Weights of a small transformer language model: rotary positions.
MLP neurons of a small language model. Each row is named by its layer, matrix (gate and up: input weights) and neuron, and shows model dimensions 320-511. Each number is 500 + 50 x the weight over its row's rms, rounded and kept within 0 to 999. Numbers have three digits each. A neuron's up and down rows have the sign that makes its largest values positive.
After each neuron's rows, "fires on" lists the tokens most often at its 100 highest values on Wikipedia text that the model never trained on.

L8.gate432:424542425465499608580500527535480480565505561477412542401563486496525508470423516513421439472505488494430556501502428481545457596550454546410442502481510565475466387455548501451473536457554521534567564530527462487571533482491448475500476523436467537496530390404607543453436473464430529480601547484408489515466459461476546435452450504446477427477543494669511587532493578572571451492591541503575523549526449480444514549518535450477486561499439542439524463445458513484527547543420584505499467487506541576448509496522423517465456453574473545458470550530638427433579526514538518517
L8.up432:616480512513470499605383559448516586451440456459495542461403509567579451426446435561535440476470567512504482525532530463439557625400452562498558504466520443444583502442495508450544408564497483425505463505492464471467489618583595473552564503495597472527517487493552562434593476586437484468450552384537518403541545568562509430516522531521501587459548496511512495490455527507441526471474491445548516494512424433507480532573617488439591465549480508550521522484461461521571479495497535565425527537461494541495472523493517406509623516355473522533542541532472425520468653490511467498
fires on: "\n"

L8.gate892:505487520468466474512493604561511478454456520465527517529496473573591429530539577447520471480539391529457537521424530502420507552551532626524492513459462499456494424592576425512511510615512491474469535516501513375504427575516508456491541511475511550489471547513398470483484452618504447474471490398447495494493540610489565410552566504412529510496495476522537439550446529501454572487583546474434562555441490453467478447552590491447526571409541495435485492454535486597497501516492491437537512422500388504493419499475570521488432502481492584486591540513628483510532458471526492420
L8.up892:532544521420473465505467538540472487428465510531493533524550523587504491433543486452472494520503469561466541493543532566473487605568527522542492480456524510472484474543547485509509385533487517510534546585565511480532483539492450454472530604403472518435443520546413427513467485516514541514473471488546472526447497625506449464528499580538528418540560422563552485523534472440453559437552479496602508471540547509483508461436564537458498522419411450530490445475508610551471520463465531507469391486505481465513513468519492430527527466462479562473597572514451428523514466517429466467
fires on: "\n", ". ", "\n\n"

L3.gate1013:535491514515451550471505472512532515471489480522435483534455411556475483530478490478460504606446464544510511514526493461562523417493520479499445476519460447492609502510489538537547545502520519570541537489482585440476554531495527484496494589554518432526557560574496504509444531507426486537449549541556485465532555526472518431440450588508407421471518582522559460570595580451456556515477555508506380546513506563483526509444452392536569410538526513494478485558464472401393435384481477470555434481495507563475441474554465547509520560454473486559539530533518568518543480475464553530
L3.up1013:521527560445486464471499501554505506503490514477527454483464489415641566558470525485562521558534436479545599538534559482475485452502450513360505498443436539442511433498566418534477413420503500578546527473367393531504402534528473530504553510515542408565628559478426604508520544467553533516509520461486473475504519473531537566456548523389564483435473515528458555561570482566508578506524516609567553473453466473607530524555517494574438570561522555482540517579516527401460438483532455411466499580472517444548527468480384595537486558562483511491510462480533492504549587535461448472
fires on: ", ", "es"

L5.gate944:472532420531587562449486517519488510491484488427508514376552544546422540468385474512538472443414544479472507543486513409494482583540471582462425412584476492552548390500483514459482454483410465424481462486542378481506517612479432489573450520426501439480505479517469450472492497460527490496616449520566499310463518476446586481440452375453529493487472427553527621448529464469578482488470491490472461530586391465567470587503472490528463512488457523463514529473522524475471483509443494541460522473505530483426442505473519537528454532513544447541486468497448465457506585502452513521
L5.up944:511530501516458543508470525524465574495536467499451528514558440474545499490474437545477513523440565467465470471474539480516532420541459514489532457508509468589588465553545494586471444488485486578551416424516532516487501534459564420526405472470494511495490507443455557468470507561425456501468499446492570473510547514431474350527463470553509482486518541510553449554614515633519539532521411423441504506511537435510546532477478475467505545448453539442475521502466483529445539438419549605511456449493511488486389541569403480529520490408514536526596352489515550586436475512572478439
fires on: "\n", "of ", "and ", "early "

L3.gate124:473407540554497544505470513579465505514465576518430527536489562492468449535452534623385456507509532403491631616469479483509571470497451568451542521417490485494501549494527535492522470471499567495445481517442544563450525482560515515550517396502523439543477566541483453536463484562464513484475522520440553522483482413495489480498443445514459471620473537599603440506545490457407465524519475597562500517556607525425444464406594490440466454438446574532459486470531484481489506495534568544604562561533416554445442340507547588506499511481501603400507459527509516429545551447522553552
L3.up124:480439535530447451449560584567504586515526532532461539580429542603567507486472532493492400501463476480453518489547479528515478422547527534567508523460551450576422608522432474537508437517530460533502541530519477506480440443482464482446533573572486471511506391529518492568443502560537417464478581411516479502418497546424455541501468488477568506573545493568416450523487483541467514636491375451538454502479453550484452546560553517486467526565550553494464555383563493615475589516457434532531460528548540471488537461472506511530569551598470586440529557552612483472541504545565484511
fires on: "\"", "of "

L3.gate954:552514585471465479506518483518465475586499450450489487566479540409458485490489459473551445473416526434552490529435437562512495507391587483463525525601477588478480465478520453502501520462494573515508558403517497449485513473484529493518495478318463413536530526525469484535528479535502538498581437432435533638579481501623472473517555560534452529526476573485516574416546383548548521509570560535522460453502402485464530437533505474470501514564588513445482456566545519436502533445541556467431471493480502394567467512500461552506548587500511564534454481444508481548393486441517586489
L3.up954:532403476462476526464533486517352424486410520499502485610543508474541511531516564517624414451421560522480483459422474587464560411537544526548522441516407571555522503566386501645514465461464575556506509422494513516472450494483510498411510511472469476475543545428473444573496523547512578437534383537482500623480517496537573487529459485510539551548499508518425548489521436401525417561570597440474489468433453451518492478498564571531465512472538521495518551488536602471583488484547476548456574495531528466500507507465493562542520516510543604483515469448473487463421473512503600538
fires on: ", ", "; ", "and ", "in ", "- ", "/"

L10.gate489:495461451442552464533563535500465476519522479579464569448503516515552457490539574563553449438431486477447416511605494494456453479531543619439458503535510472431489530513556398553552464484443510580587521467496510493485528516494498640526467490541475513505497514475549541485531460471546458574425559511568461438476535541455485445566622501477492513408397533520455500480508493500430490523475537498519554423437497481556497479482570500445424472532508435492458466556428542402490536492502479486583426515524462520601450492485489454597494519512553523527484455530455546412458512474535513465
L10.up489:418492467513507468458484502545555431534523441462515422553595574552566478440556388491411562544482512502473475556438468568524466509497445533512436552470516582515476541511536425481512415518368439531522513487458541530558399502526492424536591485389505503463527505548495479520464471524453498499467468488441493471437546463553476446464520449542473446472480404553517447491501526563640486471483480417477500511438528458507494478391492554508488473528514520487513457541510537383499550499485530420464562504518505476583439523600499527514496504526514455463416556549492484466487418489553553452
fires on: "and ", "-", "one ", "ops ", "terms "

L6.gate55:491447522496533520474465450431450533454486515451467392538498610633469473489479519529452567589508410539515500505432493497530570374433492519462492531440423486427542513479546492484437476348495530650519504508414515498455499514557531448581452475508464478413523530542535411633531500457483415598446541477638564529521490472521499521418547529497439551491464486501535541560513461530544435493366475437476519518516569444449408479499565503485530477481507504464480537587429505514528545441507460511477597455504507474428484506418435465562393503529524480625534478506475523578509494511446471490
L6.up55:556467526506505422439573530556518453500443515477479480525534526581543453399506498420457510491549480467498473504422533598501491537464510505540499511544545541491573530533508499559444534525479502635494499598396582466480447535433460458529501487435467534452585559419628438523573411568542451541535447523521560576547437491544558561510552557517502601451471566589541446414669521538580481515512507443454534553505476499537461489523566553468532434479489517509503470502399493447502398605475506475583472512615394525464503507487503460602455489567485493550503443535444513521565408497491467509
fires on: "well ", "the ", "only ", "well"

L3.gate822:498545486559506484560571595536436620447511541463460519438503456586496473469521530476556500488469534482489546402505482503631561406547486458609497438483492488468541403392471503469464521529430532618502533540480450572368530456421464567491516481476455525553467569523507521403558527538510576546523562481505496539632510488550501503509566480451487440480530417412524509561451459375442411470456471542542479449477561481418539412540518488495501478441580413513574542437488585488526569512484476521509472516515491430494537506564478422594434578490410468565487538478422521463456649518506472516
L3.up822:498546501492553491607552499449483524459508538516582476482568481559508519404520513543560515462453494505426514458462625537535520502578511506533638603541504453510502423493501468509541516485523518437494459500398501654565534512406572488447446511538454499504546485431445445562577492487501489460564529540518530527491467509531551514515424577459561523472545443401524496466513438474555521557516525414496537512478488465494544533582545650485523413442603454495444479451492479533543434456489459480489432482500573437462516515483497529437454560470586440499474522422535437494606451483505469434
fires on: ", ", "was ", "is ", "came ", "been ", "that "

L8.gate544:546575507545577538520497524493539465462479544447474542466644542524466443486500396530559551478537442501517474483414493517446543543594557492578388506440414547489456566448514430523529488561545474558410508531535447423472420524583496453598483514459482494508424524515441426533535504498477454536438436465472447523561493526544502483556527476454529469420469571534578453483511497331494501444561455559466473455515485540465403449465564558588551497469471532501550470559529543463515598522520480533463466484470504480406455479515457584500515581486438455464511550537615512472507473377489470470
L8.up544:501593468539586520513437420506449509472501556554422622471505464640497428465561463570478515510502472482574451465584499545469497590519602541512496474511419569480534466551480456531570518451570433477419530459468505420470531545505461403521496418519503499513531583555435435503609465462595481583408471509427483451531563535487521481581490577466548481484553550532538474524551525391481481430611467476487516530557436518518417490540472497475514560466528502537590448456516519516430513512488459567489540596505474523466432485516467540423594509455603567461590543542569493498478433524529470444
fires on: ". ", "\n", "\n\n", "). "

L6.gate66:501469461449479399539425476548626433450555476457400473501485571486511510495525489525559536436443365488438402491452481544510535532536474448536526457530483628533424538486506597549480432535571516446491471448516507479534484463513509517491468534466418577442548504525508500486529437522497456419592441492434451557574540424434441502461525530607454561484512523527464549541589501404539462510602470498473557471390479527569481502577509410478506473458544440611465567550521599453507476524501453576498508416544522477604562575474558501524555505473493502485530615482569491581423428503535557468
L6.up66:480468464530376411598508518432556537394472417443441407447454474449472525557568496470531480556398543454407385463531429635523492565489476430475470457441485567482424560473479622527483550465499584493465536455506478437369468572549489426488497489400440509499597478540480489474483529551431489449516454466470518519534507515484395574455452511550518493500455548496496478472562540483490545437461500475495494534411527428514539505515534426543468496512528443482509574528534606543452528579454418438483448404498487411558537514505407433574529544555540574533483473460484447559430469509582561591
fires on: ", ", " ", "-", "/", "gold ", "−"

L3.gate475:477495488559564540564553559554497486519507502557460487495494464493554514529448464479481470516538507540424435510455481462484546487433487508511436521502467521438568474446488469541420488560519435511568509499476553460468417485532526586517578479445499454464430504431307495456455443528554441421516518542598491542462490452475327482597482485598545467520506467487495546528516575425545512460564470542563529542468548497573526464417555540570492504537504450542566528573580474449513537490462462465507503479646568485510413491521532534507528486506549467543467709476551502449453535464513513491
L3.up475:543503561510566525477514493472481518548472539519494596502524497541524448499486541469432492508512494541495450570496547474481507503429491432538435509540516627470420462418506523531472545517499542517462557426476558495533473563555608501493516476479532532463471489479339495527380392486583434454438601531584488502433487475461459499550465499533479508615463501557501564538464570515451498514510472544503503526591481418551530560473491579599536463515408527556568532533519510472412565431429556554611469472588518551503491598515433494553514408472530428450556552498563544529514503491565487561
fires on: "″", ": ", ", ", "in ", "a ", "of "

L3.gate478:424535524434526513556497600562368446439535474485569531505541552460428518521459563619486548587407491499495487480536540442469557481428519580531529474500491494411607492485495483473493533544460560518521512577409495471500468508411537580476580387509464442567397436470536502437485457534515545499506559483577556466511495518456579482478609514506546547499532465501387517552520465512503381436563452537530511427602469475477518491533526525437466492510542526507498539511514532443598462463511459585521509497517514559617454531574424584489464473507521401578480520560453507407470455429478480492
L3.up478:470584490436517481589433499543562540604581540548572510400495506471510522493469466592521591498554433478546488459536406516458549431444408493443469434459587458474510506525558479404507474484466454474447521601468552440494440536533521492474433515569548420509493486449541528521532464572545486484558393526583526428536514549512549387511603457439544559472567576541530434476450458471533496463491494512567420569498401514355531509519532409455582554407454444591461577497464468531535354449510541516464468414475473484392472445483543590505454445513521526480568428497572451426487471608488537510
fires on: "that ", "| ", "that"

L8.gate42:468536482512513502538482519539493507583512572455507592568576580517551502474601438482425589402567420436575549456449526464473480483608540411536561487407509469529570568441590433547561446546522445569549545427521526499425481504481530427398509479448522463579507519426481498457469466562464513539530473506537435479465461502485575565498648447451470508511560557633523494449552474409602499523446517462498540454499491526501522444447490460477446556394578465555465458523530514600451499477515480518492470485505448436568436510533388528564485496509506482512561513511578475468531419556586504535
L8.up42:454478421427424532525483523444489497452513533508516557555496530561435444479493480394543533463527488463508518522511510497408475463531550439601524528585423546487528471527501507524468414479454426433481495520562493519502501455508478476489479499493479537548498523520529445562446395583491464470474487563468425424532560501511615494573578544424484538538573555509538434503531537361551479648492492488542465451459420455361441452510537414546511571542499485496479430517551575436450482410491429474505521443492520515494508493563487600431428522498590563431450483464621486437516520560533594470
fires on: ". ", "\n\n", "\n"

L3.gate690:540444564587516644430380485461415413543514538498515513527434444470405470519492426507410487458502518634487515573493505439388415497563469517466491473509462520571525442475563514519529555500516507405446515500488483498554433483441490463466569570514492482505508484445415469393479463564560586461469546521418531503492600453533444470486602441519522503462499538413477480489547552536335496505538438557503558488572541497403469425543509427531526447470450498529594430357545484457571544482555481552546499512452471435488388467542419521471564560420406495517476539494442543519567429465474547478
L3.up690:515565553555431466490577606488530517452484557486421494505494445412487467459448602470584423550555479547447472552460435580460540462595483500494485442495459543513525497451390533483423549432514520550453472545426486441545418533560573521576565513540537396456414450515463441509443548523453445508512499445430536503464454541494504553513529558525520490499514472455579449519493628429447485532491469492505497470581532445476585531507485418508495518490549530581529485475425460466534570516461411459482441442555471421555410473508526529489522487596379483444488503533521455466481378555473522426
fires on: "″", "\n\n", "of ", ": ", "life "

L8.gate243:544607461501548483472573552466527437442500549492442521648565495589511438492469508463481544485489417499493519466436609580552473577478553588482548472546418538541528535494485520429535497481572512468433504542513501396473556593488608529489492516520448525497530539505483464594562473476455503572454413513446527534548499549492552459475502511516491459443578552531524514515517395534425467543458566561499573491550551491378403552522563525528519486454513410530490451493520524471464494463542499545459485445497488514471548466510449535464462563490449534471575471562520475545528493540503562531
L8.up243:480566494440521541546548524440506385492433555466475492642457484526477513499520521510472467514524425533516562456387550524474470504466476566491579480554523460507495512504470461558556456575649554446481481504544532406447513494401444503510454492408604466535523465535455482525477464344469458551472520452410529474537560512451484511501521612467541440435498560508520452538513482450406507500453479629563448371469424477408422464524544532459464497503470451469443503517523434484500544496458509435429468474438503525519529392456440591466557494425473502434523526551432438467535471493486477496
fires on: ". ", "\n", "\n\n"

L3.gate341:438514461492525487466435499563433490524540455471487572500460562457530544465488534505534455486469440547557544524566545418518493473391542483539505434559533448541490551549550584542565531489485512451493542539487574577533453554482617468547506503531438507523506594461530501524499477537581473406521542405553543527560577493524489477444360515503553445506504489439551497523529473508550392477489551503495484540463438469432530497612564583493473466423611447510437530517536475573492453428632428518543549431491542508459514470453437475549453471436579412525521497475464447508520503465458428511
L3.up341:544533499477535527464505482587512526557537497433549576529462476527523538500509592521419426450529513463614478411534450490532590499474576395629428414584447510542453531453471563417568515470469471439460494486495496544601498616505609461459539426499498520551528615512469520490522560515487523535584563525532503487454511450509461413439490643439432527405485565479593508441514567482566518463456523494571469572472481462386497480498472469495586420440539455582521512508464419587431525533450415404519555534518485442486480414486407471483560508520513477528480503513505440456507501478465508473
fires on: "of ", "from ", "in ", ") ", "for "

L8.gate376:514445523514561459490456397513473493496534529471480470499478580429480507495463500534448476470494523622466488517515506472537566486451609532404512478536483480506484539549531551544541445541611522554510500566491515575459545482553559469543494594456514505531501512329527442455495557427447465571430541533452540429489391502438505527519565522485494523614539525568445502500501471576534622523560518533533553446571418591599528427474368329507530457370563530486550460490528499508541500520543604490527479441567467488491518498563531405513419532462497616481535524406485536529456479428428464503
L8.up376:500452576488426496492383522523487505488523565458446514436559496483442489469608456419451470527511561515559503499384615526462488470477487446571472487408476517540482605535459476537464529612466523521504505466552488496447431523441524547406477498492481519448462390508527507478466449467500566501467494496465555505434472492354548508538449523506525554511440439580481544464493592452461448516570476567586547504604488522537553450628393436542459493448479469549442466447512510542402462468419517573457506461505479518447424563493491463492557513576542489419521485356414607511523507485506459506
fires on: "of ", "was ", "included ", "among ", "the ", "became "

L6.gate169:505467425492517500406455498507485445462477509459538462510492506540460451405465463471485527489473489424570503543457431483448507618514562485548452500543439468544576537496489608470485491524458491547606549500442550483502500488484390431477534634512497525522471596399537486513476425524506558525489583460506553501425535511538560558480447478395438623531519502519437616515499602462461496514486592509547527470569491477416426526570563630479531562480439556530394501544483470495404570518465443402458449454489524510505454560549427528446500463380490453550511444513508505499572454506419449565
L6.up169:497540443500476494465492479431542504499423552497459502409479497433453468403541573525581450571531474472490456533529457494481419555461550422452555537496545506503577559515490559540492569528472504502485538535545472355469510462450456482539476425436537485569539484482504436562426470454453535544519482569495510567558586496512445531472455494507429509432491491548472482535473542433477491465546574453483433524414487510503493606575513551481419465506532530498469458510472573481483557424442524489513484477500523513581425560445551529497440485483528423551519482384548556498546509505538580520
fires on: "the ", "-"

L6.gate104:561530515513511499507404589444500479387609552539509563471480471565444431420514484485551529566518362562472516468459467584473412505407421501539412563511399522434620464428464383479502464494466454527476538545511570424505532546506516494450531548604479567613473515551544436590527384461463523440454444445576439571438550565496453463584514501472451500501474424466537507566536476448495551475570482528518531445484503424487496426504582540514539524445535444434482403545415538498550511445599522533471508479511500567459357486344447455487537418500496417555496560505495485480451497451453460557
L6.up104:437579563487470423508524486508460453545475527494530414534415514555613465534427548547466431470496464540542545492576466502475542514563552583554534533416547547471563527561382450489470418576538530484550505494467478428506427510592587434501436488534567576440472503523495473483539493518495502582588510516466555402542499597442596480501485525431490507449448537482598463490465458461465440518581561502578442460565479546456483483476510471441518496466413503534515552521533530560518540506444436457511410532489464486473528431480498475506523535448488518392496470514453403514485453431503483478
fires on: ". ", "\n", "\n\n"

L4.gate484:439459458513473460481436507558536525593551513571478433474567500487469471474504505495515569533396621469454464505555509557586468583544591449532502550534485533502440453529576470413468584553475579479527534512392543548561450546491443610524520507539568473489571500509443495599386534436484474525502512591401614437541552538496556467582511485488403423432498502517563397429477538527410438495547513522441527467438565492563506498480522434421593523462492442541534567442482473425426490399561473537508531551553377438486455401526465481482478470495409550507521441471548471498505612467461443565
L4.up484:526474439535450397530539401473510577506482499446442474450535502498387567502374487452565548514543506506516434623534500492482489445532507454514484485437599420403458608564498503579553482488442483439579436373528505460551421475491365466477532564540486486494464476536430428478441487504550409489523438556437478531479582492547574465465512538478473493565465587411530412450469534527476512505434445497509488493462444523494399525470504491472406544547471478447491514444550422470420472567493513568508517518514490441504454489484474523571485454530509517365525471484519506401499554585447434487
fires on: "-", "–", "of ", "| "

L6.gate815:509478560492545496497559597498449441461513472495557452464518453546497428491516453494459417466442568449488565450603571419522543530473445495487474456574448498578466530480584474504482540485471533508557546447479519525493492473457436520517495538528500555486472485497475519448479502553481473521487468364585497551483480430546425605510549499572542491623504514481444558506430533419531516559476465509551564411371552491540528380522542591512521442443481447509470559575584612424444447507484461488540447584508562568410531491488498455514494443537565516486577555426472479501498624491458591544
L6.up815:350471462516533425540553559496441504422538476427504494496580550463573445488475510461359590445475483519613473427558466478497422510460521487519497523528361552530527503480499465515498534504469470475486517530452518557514488558613486457451493556554448501472528511491463440519471522481580470485468564536630331577542477521585503434577554555508441536524452510526517540422502455528523514503531552526472546497423546423550461455504526504501493494380543467433493470480527566504532408407393418465515465437589496585415440549534516456572528466477533535535551505538443504468501483499553515507
fires on: "in ", "of ", "a ", "when ", "In ", "e"

L3.gate197:547502502506478526603570440395401514513465526428516533514543512571430452540509535527512430405495483472443528524518439441495544563542431506556521504447410412537506497524503451472411487452468554484512415505578512551500461540470498433499426430473573450452406518417407502486555511550467535578525455411423535453551551553492535528521457526521490534552558452494449432520427483476557438452386433437464561481453507419442549377502539480453530489467576391483471532494441448540540593516520451546544538540577508522543525446520544430483527503502524562568448585514539432585563478490533464386
L3.up197:555503515538585552552409512585373520501525539533428485511497471565501507493558445536464454471607477491447517545498558477437510605494495502446464499520490521410478507415456457501447509455527538524554458499463460541516581535464508427553530501435438586489558518503411515411571478567440439511465509541465604467453583550480500529518564619491442526543460456478446555548462539482491495546530531469553507528436432536448415493441543539441491486456476460539491475486513444465557388385465545458507496463484538596456586480496511511601594535503568464578521506520540527426472483488470414494
fires on: "was ", "is ", "are ", "came "

L4.gate551:526474490566474511579448559473505513580530460536489440469540501575461530501492488531481422532497570506340517495476513523442475497513584442503549564460427534501549500447455559440466503531524475548509590464446458450454551581570497414539534525487457538492423574558481500441541495562522575450611463461500537454454552551632575457544536468439560551429484481513440524577466397487503472552489519601530546516439420496485536477537564570479492612472553502536551505489532448518547529479569534405552505498385566491468533376553465451443520533458585396549510576419489479567502512474505534442
L4.up551:443517537498454510515499465440556579530551446541521450531533426535462491514563562509413453503503447489427574454448495468535542497538456475502562518504495636464561542483409489370499549455512555499487487446460505556506507445473540467532473527601490458414545563482409495494486599561489468444492503497529553465409477527530586485576584523441483497502416409470448569443591582435590440534431558475501576519530479429412459529532578423485516532552548458546441557515614510418582476406543554545471564503462525480493511536558487463473503410463523435506451532486525423474525553417493472433
fires on: ", ", "is ", "was ", "leader "

L4.gate942:477503590515429501565495509451520525472511450472453508522473467467515440528519470498534528456430460539483490595481451501502442569540459540527497523474400453490430634478568549461560539494605462413621503468551545501458488556507498466488545494458359405484510549480451555471513434533546525509565486505600502491545605448452518467472542560433569578511569528535537473541536487494481460417494439447537515472502528474520461620542504421459470545529440515539568477561458367563469493472456568487528559527485562435577407438514496488531443497489561492589488582486477587482522587456504550437
L4.up942:467511450594604531458494374471459574496509458544428472496467538499550447586465518476503498533520469479527517567561561474345468543521478515541483506568426540538456563521526501517527463548500593456531436376470572498511438543524472522581494471498499491520497492478466561446425427571557413468475509451470513510534572528473476498536556443451515573569458548416509444506471494494507499413510476434385553512547573486390509471433481519482583542557509502474478477438594575458494475413491583433545546574551537546438514535464456484528509543590545532571497493554425551527468623475450555434
fires on: ", ", "(", "of "

L6.gate226:560426514511520429429443441564474544554556503474463578554558476442493538420534409540474537494537488536526465564430482486515481530407438517488472480530439491444545497472532534580463501492603483503554518446437399507494504490397570423600514539504451526443500462444472524547462480455441514569517579483471435455451481560455512481451583517375468485452505488452591489515507466531516456553511570568482540464536518426503492426561517481447530419510479561504368454541561506483538581480546464481513490431473454579457495481498476500469588527509529527528525480610540598633543522489412468444
L6.up226:455566566472480554477472504494495537448522501404462583535582531507546387416508473522406415605516465594568564513499516431503382491560478443465448462501485528530530600451454479513497500473506525551498515590479487433505396438478544561562500483550471470460590504476514481561534510392520605442483454526426481479447530517510445465450557604490437457493496526550453536499528545479510534373583594529509411455487504524508503552485512510523533488468543463397406405534530468497450431485544508529491431473543453444478485562523547496600462494553518508580485517490418515542592486496461612477
fires on: "the ", "s ", "second "

L3.gate699:406580515430579576640543527521521487455556521521444581548496563499447462552483506482544495437364498508470445429538493421340555456527538483468491500442486561414601417454467466505558498588492407465489483452493453382495603597514565640513499417524612581532568452495536543499480565526465476470450467521520500450533517557421557520451460485412538454543564525505487371489568542501497517512531435513497501494435467448493567514463490444551549554433473506511473563588544538497513525543478434488490462552597486576484448474401512547551479564496563565426492509555498443470577559564493559573
L3.up699:435495514483581434592488518500579591458520544499467510478497495522475387566440540488569635551467514525534433457539474394379569452511560439548529489424499613444514469531512616508547508526528441488518514486572497481454511538521540560581551459520480482519526445494441540452482587517490518455488391471526408530532491492405600535433532495433529453583523513599551420534590482491569492464476522568526468551420493430434493467474487465501437565391477594587492537557500445548530522528432464459514391527558551565404443475435538460549510483492504488416615536489595493536541479474487497513
fires on: "to ", "that ", "would "

L6.gate458:428509541580526443414536456544494430551510568568476599537514557576562566436479464480461569651520492551403559480442435609556538416488483515480566582543486449415535547561544566445522393506403510489436506535512472464506474559476425508523492468535526458516413511521418502439463504482520581503556538521518397547589552468440558540465572532469373468482525432546532521531494410542383501514491554470530459511485502573501522485519530470541465469488393526516501475524421513413487525519523446507550461575485474535421469438542543523519459519527508466537568464468555478505534474448417504441
L6.up458:545447530480484512541555516572519516474476490572449531437559441359589554558479463551549524495576529543504589407544523483521484521514385472444423519544490632455532557468470493548598568352557540514464440379590514598524504400481516528484472508491505454494543524506505524494416575574495473469501534507512492515427465482509503452534553489520516496562504546524566557575552430512528540470475503558482539490440516550579589378409479476497506540437526506513550511540524466463494475524454508509514532580491462458467576481429482433626468557466548465495532525496510554551486498527459463470
fires on: ", ", "the ", "No "

L5.gate934:568490385573560390528564434552393481579514566468472515565404620521536457461511508554490426526476513541389428489449492511540570475487483439501562436486461542431504558452489542591551460500514518483559497573532557555487587521465462534553479476470523534538474510475521461474546492458478507520419394425509481432527487460402418577440521503440556418459564496461457611546476574505578488549557414502516552478487458545466496461523591448510433606445474522516458548598502596529398565441545477498566487605486417389496440567518453529528489523528511522466560495499447476584497478473547474474
L5.up934:435501503493535446438558559596475485491505506477524539428473594510474424455627630483468538438422462566526491483500427539530519514511469394684484398514424470438519447485497511500553464513489493524414458475467523566495498455513563467421456491490530507516421520471501491515454498397550571393558547395601462468366517548504480559434571537480435500383562533486519566541524442559500501447434566579481433504508450527431429522475483436515552622502495541458499537450462468538522495542425481505440439524559473321404406528521527515422573472568500522492501488415462511567455521415477454493
fires on: "in ", "| ", "of ", "Div"

L5.gate474:514511493532404427567436448485487554387472480433552522460559392494529493430530534459481536537488474568496604435490506527561454574557449430515401491564504537549511470513449627420491536465512463501520425551452514429486345533453606489506496520463516470577466468494589463472479457433507454526408527582574553363535539479455554420536468494561521623583468464481501534498525606484571565506485474434542510569508440463498543509442537511349580470475513438480534446563537603526489479479465525544510418508551536436552403458583510481456473513538522451502445502460523578470461468409500622480
L5.up474:465490481488454456603496557586618462452493539538484491519533470415493417431555517452503615598520454497512570444487469504427524482454485563439548531484407513464472439351471542587518507564508577478511589539488526410494514554535506612483466541493520512482532502488449462518403508475486463540471485501459553468480551446459506532531416538497536460609530422517517508574616516487550540499485573546488535533508487462479503462348613586448432521543455542562465560511430534523526532447541499433475449443467515528375512489551472475585488488497464547451545477494490529476561556525601590358
fires on: "- ", "| ", "from ", "of ", "to "

L3.gate401:415537470446515558614545490469410556368537448453493475520586460540544548557520470451487430545475488465510499502498481469562538481460484521541527427473534437450510458411538463552580472675437482545477418613540421479462479505458469633535454475560536452507539538489428533536402507546492450547556538549521521463558548440410554534513397479515544639478422493486558444470529486547505483447506560401644528519513497558474500451464565490475546433418467550495507409476499610529510567529530536512501450537489595481447465499517476526504560481561521517545536563518474503518450591484495577519
L3.up401:463600523495535446586529549476491495494454506539477523527420520516461464435525517545485502529482450511543425487475531454564383459457588489476474423484525544516530524463456480523545517607374458505437492596568460467510470374442429589518523555493469423402425546510547445527432402461560478535490487497509512553519423372422525462604517482449525491487543475571547594531555541471478426549626536516487566596473492519508559462439501451377486521573475602524415479542579525432502556553444521512516501510495456525420438576445440493576490526574561508473450507427532460509514520448589452477
fires on: "of ", "by ", "in ", "from "

L4.gate850:495478426481444528513446452546472500536548413479525482485458502524475523503614487497584474483459482583409537482516533493521456465476537543453454540444506459581478477489508453580438466432483526549521523507419554462498550459571460462484464576500545560430492460489584429462441461436541571576512499504472499505489495486521529497514516518573416460454430495537562508487474486611562422502449557466583626546498473458500447515489482467448532436461527508464542467490462636513440580507520468412571440518491484476447470512426534490520487426497528540531541496469431503523523471380479498547
L4.up850:391614484566433474427457542445494499551488499426388333474503443536506456569524498414545425533386503482470461553500451428588495511513420536557507474453579481472510535442570514544471427462462469489495524426396474528471440536628481455496447544520522499488581459499560530504436514521524497508509478442480467545475467435503535437538468466589479480451442533461426480433491534528496505508433578429499544413459445523493521505408538432496553484418422449487468602545462550502535531486473445498538471518444511541472517473541583523452593464522580472513491446580374432483463465432495482562
fires on: "-", "'", "f"